Weights of a small GPT-style language model, trained from scratch on English Wikipedia.
Architecture: RMSNorm before each block, rotary positions, no biases in attention or MLP, tied embeddings.
MLP neurons of a small language model. Each row is named by its layer, matrix (gate and up: input weights) and neuron, and shows model dimensions 32-223. Each number is 128 + 24 x the weight over its row's rms, rounded and kept within 0 to 255. Numbers have three digits each. A neuron's up and down rows have the sign that makes its largest values positive.
After each neuron's rows, "fires after" lists the tokens most often just before its 100 highest values on Wikipedia text that the model never trained on.

L6.gate304:135089115122106153110120143125151127158171145099120158118160141124125163129108122103128132156087120132144130133095146130136107087133164120085134143153091154166124053141157095164121136111146130183157131131098123129133113072113131142139154117152121065086107141103093158131136152130119080153096131117138147158151123167114113144093153086093142136135113110084127106176135100167150084140108142088164154143143099143120129177152107120147127115145156147124130107133179096150104102111110119132107143158138108098126130138159136109141107173107132159130107129133164087121090166114116129139
L6.up304:134150167128162116119138137138100117114133159079128103130129146167138149128151164134114133082081096144139127142098153116130121154124141089124095117178102139163148105098162154106139120109142123107134098103153169148116105146176134141105059129156145115143140118149135117116102155100101172174091148157152114154108157114132111160117137135126146129128079115161155106117156129178123104118110132131125115097123133171123117127130117132096144093137141116084151137110124135112122128091090130127139104154147136096093178152133142103141156151092090149113124122092132092114089098168165137128
fires after: "1", "8"

L3.gate605:157130150112134119127120128171145130133115129086115111164145070159177169124138152109131132118119178117158077131134105142104145147139121154119118124143138127114129135109111146135124095145111180097115088144130162147100132096150143094106117171166124155113137118132147125126145107160096155108121105106144082116126153154156140171145142115125149118123128107159136095146154156146137157103118112174122144193101088098150108122147119100154160117151159145147126111130079148130118107105148187102151102102161148169166132162181139121127135164125081121084122159091131137150141132103138082148
L3.up605:133187123147122103154151136120091114146123144141100132114135135139168151119139091134109065140130142151176121134117124156093115119178129097131110074071111132155140131151097162126136078114111144139110112128126151167127141095125134116131117106094103124063066160105130141122107142164096152127148137113124093133110182108127081146117090140089134116118122111126111119140132124155134096119177118159107160127124088048132096102142132123149153136143126142106143083089100155120113122129105167136094137166121128136158099148154114133109104126171137131097105102117140129141124163102144096128
fires after: " p", " P", "ign", "e", "i", "t"

L6.gate585:123130082109131134164117105138101101100131121094100099131086075132116148148162171127146133182106102116130122158129121107137145147122175148143141121134114119150122104145147095090060101136136182160109158165146097095112088156116137161098084102108104151097156104113103128145084126117139108127110132140139152144148133087163131137143128116115093087123147085130146118145175121121115137137148144159156111142124150122142095083123116124137133204129126106094110156115144102140114129154132133144119124104123095111135133139120130120156092164143125105179145074126151126143134135104132135125
L6.up585:104134066098128109102124097138115147155127141173123126145091114123118175132080134124142133148145059138096136141119099146138139104106144132112106164168173132130120137124143116117132108091158119146146151070128123159132110134137123155104151119136125132146139135112097183133132149093160131124116133098136136110128145092116124129126130122191093124128122147158140134067093124159140103112080110082129112172101121112108098112148109125122111167142136146115103116143121102169143151111135122147131140110075114127094091151132099125138149142148180119143152118157145138124197159124146162087
fires after: " in", "ro", "ed", "u", "qu", "al"

L4.gate286:162200152136135153137077146171144147129091121095114122144150123088119149148146124101125137107155118138115166161125137144120181097133106142149110143133125137109107125113128131140099114149083155128075108074115091145106162174136097117142085121090134111134129129123131142148133142105130110111159137125093106108080119137133123115139122175136120076182154144142149159124141150149116099131133160124143124160110125140139115090118137131106168143155152063116107104121095156119099061170142127090139104170129098127141154139121190140103138099137115138113069142152122131166110116150119101076
L4.up286:138191147142118131158110140157100134113099140086125123148125106087138129166167109156134136088172121137137159135113100153152152133151105124137138114123121171171156130096119181120130151136087106113095095089131150143123175135148094154128126125119121124104131137140079125140152129118124116113157135121071133130105119139142124138140106169137148093168137122120156136121140140145121106082149130188118142154151116115120127138124109142141161108159162111123108121122128167127074084165118108082094114129139137107139134133100196108115136106146063135144090111153131141141119150150121103147
fires after: " O", "O", "in", " l", " d"

L4.gate550:119100115134132122112091139137120099131146083098090147129171127117164161150130099130119142136143102134116138124094095146136124118149154151145130108123097116141085115112125140141171140105140120109122132108135107141135097112157169113140070127098152154119131121135126168114095168147156119132084132103134090101113141139111185147133115145158116053092136152134146102137117112114113102103110122114108161172097109109146163078125107103095158128119180097126127116106129124128133068113154154162063139137165142127133110195123164161112141140104130128149125156137107178100130112130138088135
L4.up550:160110136107116131124133161124122131133162069134134157108135145161141161153138139182128140143149120097158090095111115157108125111165127183124100131139133138159132102155139121157162162129120137151172154111118124160139163123180177119096103122142170154129148144157107113185096166139125145126123138163092105099129148156123145128130100120122140102137124147145153124173141128070139139128126104066111150142100076099173131148109077130116118109111166140115094115132118100107131100126125155126083105110148131136102107140092118092093152122135144127183104140147140108122105138127101141150
fires after: " re", " c", " C", "um", "C", "ec"

L3.gate495:109134117166108129141136091165127157128160110118142098166148098111151103117114135133121126147143144098175115135169159088141161113127097104143164121125151139136100126170121108130086099099088132157102101170153097104114080142132170098153131156079162150127148089149115150114103155146111139085139121130103179119111118162140117136135167118120094192072145117109122157121131084143141128129121155152120136135117132104110101083076106079147145115138108129075163119160123142164129087141157125144149099119106092134128142171115139145126112099115110107113127158130083148120154122108156123113
L3.up495:132148117130144111101128081162141124108118130119168108128100112120141118150139113089151137143107127110138143095175136063096136104098110079148172158133102088122137155112135109135099111132119129122094118121161097155112089162148151126129124174106143143137157068124090140137130139174123136125148110140087172137114089141100089141135162108138115147103137128140148152113123123132132103117068168159134123155137125109096080121147117105142179142104166114083151096122081161183100104150143120096142125126108109156142134179141123155138132146091105142121121160145087117101140111114173139109
fires after: " s", " ", " S", "c", " P", "r"

L3.gate31:130129130132148103117152135153094172094108086099101121077138163135099102123158116096143136144124159123098105112096116122126135140142108136171149125088131101128177088112128124128154070131098091108127103162126129102114120131150104130095091143148179118104125115176110125109145135156122150131138152143105090137190144119145136107147151126137143123132120106110156109162079133117125128113120162097125174157128136138171146120144126163176156152131132161084117177132117124127127141135123108119123115109154100150129154117167120114101074127094132134147208145115136103071083114150147140088
L3.up31:133115152118151109132148127146104151086097114117118111066112170100110088097128120128111103112120134157087146113140187121131136146138139095184130107109151106089151123116108136139138098118120090141141150158110118103140086099132088144116094148133179103103111105158126113075140111124112152113169146120098086129167166129109115136147101159106092124099122124093169116139078113138117072132116167144113141142119098175142138139151106144168118160153135141106124157129107145145122114132154158131127112109126132111122156120133150122119111097078182120137180122155141083103078129114128156085
fires after: " s", " S", "i", "n", " C"

L4.gate120:118096091133133154130147109110130142111118132150132148151182144130127120098131119129154163184090150153160108131109060134124139114143127126131191153094133115131083102091104104138100120129106161077157092135142120148153110134112153133154099152124114139159084134133124086093097152147086117146129107125097148151132136132123126129119150147141140158115100148115115118154106108122174155117120132131139085151087174129127147098121132132088164154086150120088154128153136136119146095169125129111064122161141140134092110125136123153157178082138095142078138084107126141149138148106078130130
L4.up120:102093114129140153129132115119100139129122150139155123153180164140116164130112163134153132168120130163154119139116085095102169143120133133127165116113129103121073082121104113134102169116092142059131075124095137157146160139108142145132139157102105125163107105101099107081074143132077145173094153097110138170131145151124146130130124125110147154133106138119128147134104092112169127122086101144103074163109158154110148135150162122103150126103164123106145140170141135107121117132154154139089120151126140135138126100119090156155151107103140139092109096133148131136134142130070137132
fires after: " M", " R", " m", "ar", "R", " P"

L2.gate65:109172114140156169102074123073140142155201134145125118140133146107123180144135120131130131190121130106120126130133139126154147129165153154132127147147161152139089111105116129156124115158097115116093147161121119110139113112125141121128133129099102147158086128146120114129111128128102135128134139127152086109123127103096163156119160099115099130146074168123101097136145151152172100141120104177137131149105154128099121113142143158124124162071109145127124152174111078100133135131119120145110102088123150190124117145186092134123124134102119117138097105146136098127155082084117119086
L2.up65:145161131119115131134113098099112112155121147114158111152126125112132183133068142147088087166109102103151109171095122118148135122142147107110115168139192109139129149081126087132095119138127108096089136121082122095127124111120127122138114127091099132175115156117119140132109137109105155104136134140164130117084094160138187139099142110123120102120113157135092098158126097139158118161141128156100105158081168118124117078133173098106087131124140136125150125102132110117106125124105134158105104135150125179106129119162128137106118105148106156119135100155088099141116131109110133076
fires after: " M", "al", " an", " m", " H", " R"

L4.gate621:149105115105104112119108149107163101121093100096156158129131121131139099119124147091157136101150133176143103108153136160096145089127133178096143147175123151119091129083120138142149114127130141124148132104121130125103085116149135177121136128131144123112125095148129160110105088119105140177102137129137147125091091149092157110187116179133096127116137148129109098119158141135122115147102129156094110146140171165106122143118094145151168121170134114110116119113152147096149137128149146132152082131146067098156176154116130146101134156105140105142103149138101149167113101121084090112
L4.up621:153104108120126081121108128097118098104092126121141151140147108081078146118175168114138101113105140158127153119141160147126111088157131136099159131136110154113143125118104136158106129128148162110109128100123118156099103182158127161119118127124133115148133117175115144106120102111124149128130106127127148127120102153112147149176168169119091108134140105103100095133170148117131096160098112118131108183174122146077129176124090108180195142195156156134128132083155133130146113112142147118171086104149120118134148130104138162137133128076098125151128124121080137136117129195115127139
fires after: "w", "O", " l", "in", " h", " p"

L6.gate310:153155155154068127122114140118117149117131135126120130122106106089140113151187132115151126101146142132098091104126142133127186141140155224134150133120126109181162097117106137099125144136085124106128130114122146162097152135093141141117122143099190135133137094138134128128128146141128193102138099154131123123088107136106150139137145152116150106139128165153145145146141131136120110120147085116129116174169110110113164134130141097143110129141131100147072115148086080132124157127129163149141099142149066077114108157149134131109109121155138158125086126122118146128122129091159114179
L6.up310:152169159150113143137129124130145142104152109134163105125049101121138115131141149157149147109117109114118139096134111120145126118139183157113109096104098094118140103119118100134101118112113131093153103169153162091123138096132127182141095137159160052125115160101108104111127128116126168139145152153127135150111102119126142114168142116129139112148117144146181134148075094139154117094075131157134142130127115138122111172099159084137114104162134120119096120125089131128136170098101136142075145155118083159132114118130153126097139131131115119131126140094111127084111113094133146140
fires after: "ed", " s", "d", "r", "z"

L4.gate63:178106112154101140111146115139174078149162115116156099106137101118102133146132118094139141142094142128128129111112152136105108099122177119113134106099139106157117101152162120130094137106076137113148137133126141199092150142116165127093119131127138138172119117136112164114115114155133126115122154146140089110078094147109133118149183131055133146144115091150129160159129098136097136117155147098129095126115132116118114130125157149146129135127154113130103111098156125107167143134119125125087095106098102087143171121126136111109113162118161133092167127091159138105122126137143161105
L4.up63:131126140119094105132122113141163151095106130085130142125181119120179094100119117130117167125144150101152134162142146159132123152107178133141150142189105125142104116128138140179144172128147129159147137083097089109161129146132169117111157105109127156143103093095121133118105108099085107170119106138165123164109104111131097120128108125087115126091085140138123141144097122128104128150148143123108101137162159144147172099156123173184100133136126100105129157094135137124144088120133155100160090104119093093121160096122145124149134123107144137119131136165129144134134130086147132117
fires after: " s", " R", " S", " r", "ol"

L3.gate447:107115108112141141101127143131104178131088141127131105109125095104134125117148136112114130124112123119142138144082086097185156140154094072131158151143132111126131138138114124110131135119134150131165123139127140085092173094126125105154192133145165139124089133125142195123130120099134115105116126106128129125109129170139123102126101093130147092103123128143113119133140091099127128136131139139110162150136121087073170160173116103160137147084080114155138109163137121072139137117099110130088106103141149117147128162158162183099118147174159159114146118115137118108103126125112176104
L3.up447:122127102112132133116101151122106176148092130129125101109103065128133127122130125128092124112111138125145134156089085127162133141154101093145164167150147082109146132147120122102146135095141140127148115137115131074116151101124118121138176119165168120141112133103146163104128128122144142118119125109125117140118121155137130119101094114154162092113126137142104110190138058093125110138154150130082177145118125086107172145174119096149124139090085123150125118136151129112115106108073110130130077125136147124152146161166144168081102135139141160094120126105148122087122110109103146073
fires after: "===", "==", ".", " |", ")"

L2.gate259:104152135101124118130184175161126116087081143074138123134120145151122124091074132147150113129124117111175121145161104116119128138118103153112164136120127141158137131101091143119102106154109149083150115096136154132154128116155143165134135108096114170111143113184139097103100134093162142144130169110122116171103126143147110119105146127112106113117142128132109136155134132165104149134132116124131149125166166081124137127127133126152134135099171176119149114069118164139139171134098158110125158177112165157142134147176128108115167125145120110137153121075112102086091118138146068138
L2.up259:096143129098124103130180170141139129107074134073142107140116149133133125095078125135154111114115135098172121157152109114105122124128105144112164125122134142150130132099081157098107119147119156086144121087146163121162133135155151172125149113093099156122137098164142093104113128097142139131142144112130124177097125140152103113110144132126104102137146134149110117164129131148122130128136128132137140114167178098143128119121142126145137127123187168133155099066132168121157168148110158122133169186123182130130144145186134127119151140145116093133139113090116111081105122146132080127
fires after: " p", "p", " P", "ep", "et"

L6.gate521:158152108103136155107118145064176134152173134157151159140146131103107153112105106109108087145139177121160128115137141123116134102108074085128151157119125138100103119131156094131088137094142124120134142112119139163144107102102181142127135100114155122163116119146128151122114100129144115087110110109151126138118067160117140128087116156130107143126143134117163146127098156144080114080115145154109149102116099135127137160099145137113093136114096112137127138150157104134120109160106147113154103156197087094162119143114095133085095105148176173131134111121100131115150114105119137118
L6.up521:102167093117144094127141106116135107122133117103149120053133119101102119128167143180137121145127120143131179077131121147174147139142119111141108177125132139143114128122122090141133141114132081140138109132139109142123166157134114122168107132133123149133144107128112099109087108175142114118097157072177113137120155138115129132134102130130061156116135121165137102091078149108107140092152163130128143126125149101144164126109101135156117129108131092125125170155132133099144123075131141109121108083124105129125156114114162103080097131125155145158112130129180183165169080138085096121
fires after: "ar", "u", "an", "as", "is", "f"

L3.gate74:121151085154150107146136135106157098149153107106114113134157134085118153108212105114153143103134139143091179114131117143127146172177155155151114159124105148123118108143118151151118138103162126071126125127102111093140122147163126104139118128140149129154111134138124154140128170129143114117131128085114096124108138170160145098138150158117149114147108143124160100117117125140114098159132140136131179148127110132138177142129124167121133087125114105132107135118140140110129110073162105077146137148066124153123159145108127140133168176093165156132114160140135159117147149100099115127
L3.up74:122149113103140108097145100153162133137085118089116137134088157133148127106153106154141133113135141144118122081101097156138187164151137122084138154130121113171123120135125116098182153098176170092113142087114136119116133142145136086116122120157169146132140119160152119157127159125107114136113161113128113116130120128120120094118147125147177078127136118155159125123085123141150184149116141155155116121130129121157114144132110127155068133108125101138159189150132111113176088147118109084136130179134116134141127141071119184125173124118155104111148112113156081123115174101091097156
fires after: " =", " C", "\n", " is", ")", " re"

L4.gate82:103143106129152120091131161116100120124142072115132149149140150130157081129154122079134141164065153134151114095088136140090148135176137117059121172122121147145134135116085123095094141139121149123136156089152128147149044150128152180152086113151100135119137152114138111133144135140149146140154129165175139121107139132115145138122109157112095139111101136153144120117106128125113150132147089113112159085136167083130121138150087131144109142140108106109122126130096157126160133086078143137162119114142105090119178102103096122114124127098145114179108111170120151099116129119123119124
L4.up82:144099130114097116072115127143103149115117101142152105119152126086141142110114121127112125139141114156156091105146159150156118113160144133121149133161090120096162115199095103127140130145133097125087131158148140165109142134187116111117104145124131088140140123092119082136131185146124107114129149144115100149139137149144145112141132139080125119085074100098146125105106131150108150156092100126126139123144118097118141154184124103122153098114122150152127160135137128099109160118157108123161065124166144122161110096101120118097129121095151095125123112152096120138112116091135090117
fires after: "r", " b", " h", " B", " l"

L4.gate121:142144123138108108111122093127160130130104149111111117164111101097147133162153179112150134151131096132097097083160119109124170137161115153159109143128106144101108138116126107118097147134110145153121147148120132118126119190111103156127128124120164122155132106143131134124138090106178112150148101121103120157081122082121127141073110106123100136125112080089104069111158109118146170134103153155116111093113121112123128113125148140126137167114144101120146083094101175145118159139131102100124160132153098161153102142128123124094081143115102176074114119166143122135135121117131100109
L4.up121:131128115128134111134139111155125123107091139116107134141120129088197086094114121145142170146142102114116146111155077097085079111116148130164080119167140116065161149083141118150102110151119109153140156101103112131133155132109151101129153131137145170066127094185140120124139146126097128125096107121110105166123105124118150083132097143161107105115118097103150107123159103154099169139099118110110138128124144104149118167124150132127146136148117108113157105119092141167091131164143132142100145093098097129104100142133109156116133131101115099097128139151193135141141142125155124119
fires after: " w", " ", "ro", "u", " W", " h"

L3.gate511:147143124112173193124132127125090168174124141107106122149143113118093148116096143116127147137100183131117115174129065151121122088138166125103171109120148093105067145149120096140093099151139119085114083133123135169101118115142102103141111143138124173125108122102100133166116146116125146137117164175102121112101135116124143121112153143144132126149112135118109121128148107147150126120139134095150149131110163152168143114150103121167182180110093138096096076113123108123077118123110169131109149153110125141148152106126128180120153125137120106125104126106159148127140123111101139121
L3.up511:137138142102163177091104147144092158156114083128116124175095130113124142124132138112108102140121163149071134175097115156124115131139131093097117122122107108147131126139160108119085078150132132091151096153142147183093135119102150130146113145147129140177108102117133144160122133127094137118103156138089102120103127115126107125115149100131138140126096171072128093123154138144123128124138136119154132134108145135112133090116122115165183132124125186087141114125131150110097119097072104178092165149082154141146159116142107172145148154110130120106135136115126142117140128088131153128
fires after: " v", " m", " b", " M", " V", "N"

L4.gate314:132121154136124158057113069138102160109136134112119119100139119107110104086145126122117128188133145093142090115103157110135130160119118097176147138103134103196103126104128111083148094104151145123109115138180140111120133138113115128142125108110126148089117094144120134126080200177158145113099153126129149116115163175120133083138165121135100129116130118161143085135130138112118137074132104114148124092148082148112144129115156123104124106103111125103128066147142085141129107146154134103123118134105134096121128141141081138116100132102113108128161163134146093089117116125122104147
L4.up314:149145161116138117090093102161141130107139131100100125106114112154119102097144125103165178113119106071142136130166170130116110159117120090154135103094173152195118127081152115129126140119139133106122143170147143114128105122072112096156122115110105133111128086138106129141125116125136095145097121131129163108109112141091112109137121137123119129119159142142137125172122156112113165105151111085134151119137136128084138134160106151092148141116121101079155074125104101159138111130121109126148154103119158108124142104145106144112087102097128135090153120143109098056095122086130108085
fires after: " s", " S"

L4.gate410:150139127121127116124146124122167176144124142098189069083150092118112139147094098110114129136135139145166115151148087155127142140103129162107152090126134145087117170124145125142108136120116098162139095070145126107097141155087113110150135104145144155136060124180122140151101133068085140091107131159130125150130166117117086118152122138103188129116133127148096166117161163097140134114169123149111111156147120124173097130073165132134089140117088106133094136118117153155183126132110133126096117167097148123091132156126105141110119125144133133117116141132149124136130121143140148131
L4.up410:181113096104120099100160120139109200097110079132106092127170116107127129105063129138125114149139142118134133150139068150107134145151149171116153106156149162129128144119139122132095110084096112144111069110105153163120143135098137168119164117161140146115070124123111125145137107133128108131145119105118130165102120095094076129148122111116141117116140144154080147117116173069133138111108120122112110157148124147121126112088145174128108143102122094132116127148107125100128112114076121123094102123114139172143144153118174166118145153121140169138076131115125128132129111125109125095
fires after: " R", " r", " d", "id", " D"

L4.gate461:149109118167129117092105131111165146163103162122135136137114096134136124104167155124087097149118144091155155143115151175155153140129093095147133176132116134143116149113132122156136120141122130131127129129136155115099071116121064108132116116167155105135122135124120183115140112127122127134074117111094104107143115117150095117111139140111163110150134116132151101098120131062124148167118139128096149156123118083135090144140108098177150094123161089155171122082131147088157134114086149146140099138112148090103141147135125124133136136156148116104115143092132137101165132094196142097
L4.up461:130117124139149123086089117117165129139160142124118110156113101142153139120172146145100072117123171078145121146134123137143168138139100118173121161130125167143122136158144123140104084145106104144170099126128141094141094140109078121122159111157132114160139136102129174118115127154133124130065140122109121111163114122137120125122112116104144076137109111135140121107118105087138132164146164096103162139094137106139094136140107073159145097139153101172184106124145164091114111101077153166147074108122169107092136115132135098111138158164136144114127121097121147102157130085161119060
fires after: "==", "."

L4.gate137:128141118144129141137088112080142122131094119091128128121081124121143149116057156111168145106170147128130135115135117124158117134169088133172148091122131163108125133086147122115105092122084101105149113127142117104138107118145109077128138150131100126145132080135137136158142128119146155131133117110128166168172156115152105134113188098115153145141122125155164095093110094124145162098148126132106152138168130102105107155105121109110104132119136107121093099138112140159136134107116179108152125118165090130141153114089095159161099092158106119109131126113127167119069122168140139125
L4.up137:088147158156131137079072131099124164091133081106132157145121106142087141137118127174148140099123167126113149116088106134145149134141127110155132133128128146130099162107135114154105137129104140117139116107175089119184103128137141104130132124117130110120140128099171126136147175164148137122091124162144106158089104098137074154153108113085161136137140097108154109107150093169112110132168104124121127096085127146102142130141100124111143128123092087130124107121124124151118172149114157136111099120165097152130132080139131154143132104185140135115101091110150150135105090107162148133
fires after: " pl", "o", " r", "l", "al", "res"

L6.gate42:155075142154121131131123113153122123130143185094148172150090123129107073121115161130147164167077179166117113127134138129121136130155077111154141105125120150113111141110124131167127119140144150097111110129113132097138115105120103111133122077072110086127113172147130131113128110129152134122125133108128123157170129131127104144148168089094083130134122132163126134117090115097123176108154150142089131156166091174137146151134121114112132120095117121134095131148110104141118129145098142168137079127154125110083144132170108137127110097142119094120135132098125162101146109125138142086
L6.up42:101171158182177127109116131120109151152138112091095114098080115115147115089118159143131113131101148130175134130125131126141120118150105149148124121168113124131130145185182173138144110137161126132153114138122147102095165141081103139118078151086148078156129187133123149152146137111142138154105119105109109129178119132146137156127156138105108096116135154111087133123141122090072162132149100130109122116082101178128101110138090146167130123175135117107117153158121129140143162129125083154147091137118119153123144141158115151088122107122122095151115104115090116157102153120114136137
fires after: "el", "ic", "ad", "al", "uc", " pl"

L3.gate499:145137123134143146108119140107132135156141102117120103114143139155108162144143112121130202120077140146134118151141097131112139135085108146152086117104174135138082082121120138157133142112110121119147135123158142156132164160146121138137121166149097103118130135127134130115125135130112127133115121139102142144155134100109141148149153113157169159127155141130131141187151126114127094084152139104126085149144160144111099083106140129131152164126134108095160136159124134082122103162082102137133121059108115195155123128161112135109168137131100166119128112117195137069131121085103136139
L3.up499:121102129118134150089139139127115146168139147112135162110108142180106121110142127099103183122102106111103100156085165125095142128141132117182127117126124156134105130127104122174137082115084115109156097130100150135122143076123104114115128089157106087130155131145094119136129103119098114124092095126135197115163133091095145112143124126131149135096167153124138110169072079089098132143105156109102113138129116095125072103080116127104127138129146136126137165178110153126133091131104117144123119103138125110104162130127123122150128094118107155166137099085182130073129130121114123118
fires after: " m", " M", " J", "e", " S", "M"

L2.gate525:163123136097158155080134174151095105143126098140146171105131151080131128136112097128133168085147096111112111145129118161101156144126155133173163141138166123115123119134129107093099121113136098155085149078120169077175122148115142106100157146092167098134115065144106123133113108117130157095148107164123104092176100119106124115126136180127121133118109159137148150119097095136107091144127163115173109141124110130157166176137126124137143121158128141134143124142155132123093106145106151103140102127163165107176153115157105129097084096129152111137139124134137161136102162112129126108
L2.up525:109126112134171141120157135138106120104151115161162081148113142069116132103127088134124141168088130115101104086143106105123134141130136162136128130090142111108128148121116139114105092145121104119109109127107152114159151110099099133137157094112181115154149110138093129136110177155112142160124143135128073126125144150097114120143115160089149124179064141126143114100118117112143129137169162116170174165124112162127127131125161146139135153148166139122073168171162118142157150090132094152094138126119123125132136143138136112090107089128107099142181141144103137127061170112107138133
fires after: "d", " s", "ed", "r", " L", " S"

L4.gate608:111165138164157113156133115151163078129117098094092146139125136112122165170110109137184121166120139112091138071142140124127117112142159109139147154114117091132093093111178093141110105147121102130099167119157148179072113135144134144119114121126165143130145122168121101123122153084123179146102090114111132107080115144112147140155097137183118099168123113110117119086152143144086106128133126105135172148134087096112150144181126136153165111104142119136110106142119123145109133110116118101128121141117113097150124164151121165101133144087167119115100135141166138138115113133140120072
L4.up608:135155110124151098146159104124130126120190098119106117118063127130116094135113130100145115167094151133160113113073113061127122141143144101121118157149075104151136129106131102139137091164131145126117104150110150118121122138157106143125131122099138107147105147191123119120152128122113134121138147152126110165123140134140135178133147131142133109129173118150110157126113091102116092163133144103161164145137123088149151145158152122118143138129116153173114133167106148113067116088119111088096106104124118077127104133098087104135117128109133141115114150125140099099090190080148137133
fires after: " C", "c", " K", "ec"

L2.gate449:138102145117119126091087114109119119122119101126133105085133096073101130128147136103104179134149107116125146117112146117160163163153116156131145109072146148112126133104111127085111137160132095113122173119157186133103185083136115128085167152133152086161129123154097099106108160106140140125141118129115114128147133124128151119127114154107151107141078146152131119130101126132143099147128116088169132156136084146132145150082125115128127117192113130138101087104108090093119119112128138141157156136172125113144121126164084077099120118129180107145173122101154119115147147152157160111
L2.up449:136109154132095123119111100117129093127132128120136098100115126061142142137131112093098131131151113121111141122107157124172174153151078140161135134106161139096153145092097120090092136151141112116128163121141195142110166100144117131086147142129160072136141117172090115115116172142118138143123129148119117122140152106115143125141152159127125117126092166155151127118099124131153094157123106110177141146134089132122160139093120127118133105179136131154089086115104066100139132149107101132129165133201132104127124126158097101084100102114168116163160142114131132114121144162143147120
fires after: "d", "ed", " s", "r", " L", " S"

L2.gate618:159107145121128118129138139159097134126137106129156158106159111135110122097101142093176159131142091149151157158122169109105146083134181121081124105129100128136075143109138116105138119080127118119120156115114124152132114145114134117146148100158108123137101070100130134129116127143131107124092124131133189122098148159107125140163188125081125153117119082156131130171125138133178109136114093124124107095111136125101133091090163144150143131159085129115115158106157109156134087085103111127128068153102120141119108145119116176134156111087120135130135146097140108149152118105121143165
L2.up618:116131103148122146130128145120107123184141191162098099141126140150142109138189122145081072128139132096116134103156113138081104143111157097146120142131113131080110100165140110096130170143113158171174095152126116167128138116152124107105099106142163138156180119120080155137129149098108162160096111113130112122160140094129109125103117131149124120139119128151127110172129129168119110149103145139114106148154143113099089142168092148116125096137133153097107121085170098143116135174102151151134163154120102121135112123164110130136142155131144093117108127133142087137099147118157100126
fires after: "1", "if"

L6.gate384:137164095124174103137141102135089065161103147129098130126142154101063117096155103145132105149147144111128141119147158111125128125121108147137146145141146165137097131129153122135170122114130106113077110143192108105141091140100106130161125097118098102115136114164129142118097144164153158127154145133104136185081134154136143144104160138077113157138149113080099093139101089121169142124079135122120103116135117164127090118104123197134154115107183127134116109088156141127177117149142103125118144161115151097086117118102120141141156140086095148108167101127124104135104133114101127128
L6.up384:151179111112159118093166109147095162123137125124131117145121146100131131105083114134150132153136156115152111107151093091091118126103114150121146099149135128140121170131107094087127118136128146073147124159104152150140132092110118122114111124129063124152136134159119143126081095104067110132098167121184159153136119094157117138125088128117150179166088141106117162128133107118089173145149135120118080138092134130172144136149123147148125129081143165138133110132100147082113175105105107150143097171153162115128155112157130142125124130089152124137129129114164147095113149134096129095
fires after: "al", "at", " m", " M", " R", "n"

L4.gate513:188108133131129113111102141151109126121143140116125114161140164117116100135114130113149143169158146136124104128142083142110162141149170100171127158121137175150150130128109097097128163078115075125119178153154155120131122136060090115154098130101121124136112148126127095091151101114162130088136149138111154107099129113102125129144147082118143170152148132109133103146168110084120167110125170123129134122125113126103148110185109103085136150074170133098125132140126095094163128155102128145099104092124123091123086096125120108126096149155148117133159154098135109088136118114109133133
L4.up513:130160142126154143114128113124089132088159133082112046116146149138146122113128099104140153111166169111137158141126152125056153091133138103161092135152164119083113126119136127102155141118139117109131163125127158129161115165099140084116116163106092111094116095160099133123079144120115118137147133101111181147127104105101130130148103162093149096145108144193129105126116105123145147094172151113141103153094130118114107116156121152091102112134142126128139114120144126099104127138093137120130145108155151131132142103137132156098087096130149124107099113128120124125132143133118097105
fires after: " M", "an", " m", " s"

L6.gate94:138105114132136168111135084139163091128102153100117124113126191141128100106075141124099162075141097134120182136147156131088124153100116128127154126105151134109150152094136113137047136154141125148103093143112112157143081114148126132175161145126141145127107128108111095098130113121127130129153143141118121139171141125121161126086106164110120137122119114142101136131147120120092150124143139131104096127145107148117114132092161111141126106146103095141149145133137089108094116176103131157145133131144145071071091125150099150133078100125165100097145179104103144111134083127146116138
L6.up94:138127106121092171140150095127162111171122124138148120136128131133139145131132129094073123129096109131105164117111070111097166139124166118080091143115135130146107128109105153136104143104138094116097081157170144147167151137114171124137109155077142139129136135190157143125114144100106074128083123109125098102144116142143125090088171167117093151139114118123127096115108131068137151094104155113152143138144087132139118109112128136141104115120107167092134158099120050114170112127152117154113099134144089107152126164136115144141084124112144157109149144167102141135130130121134110146
fires after: "s", "el", "f", "is", "ir"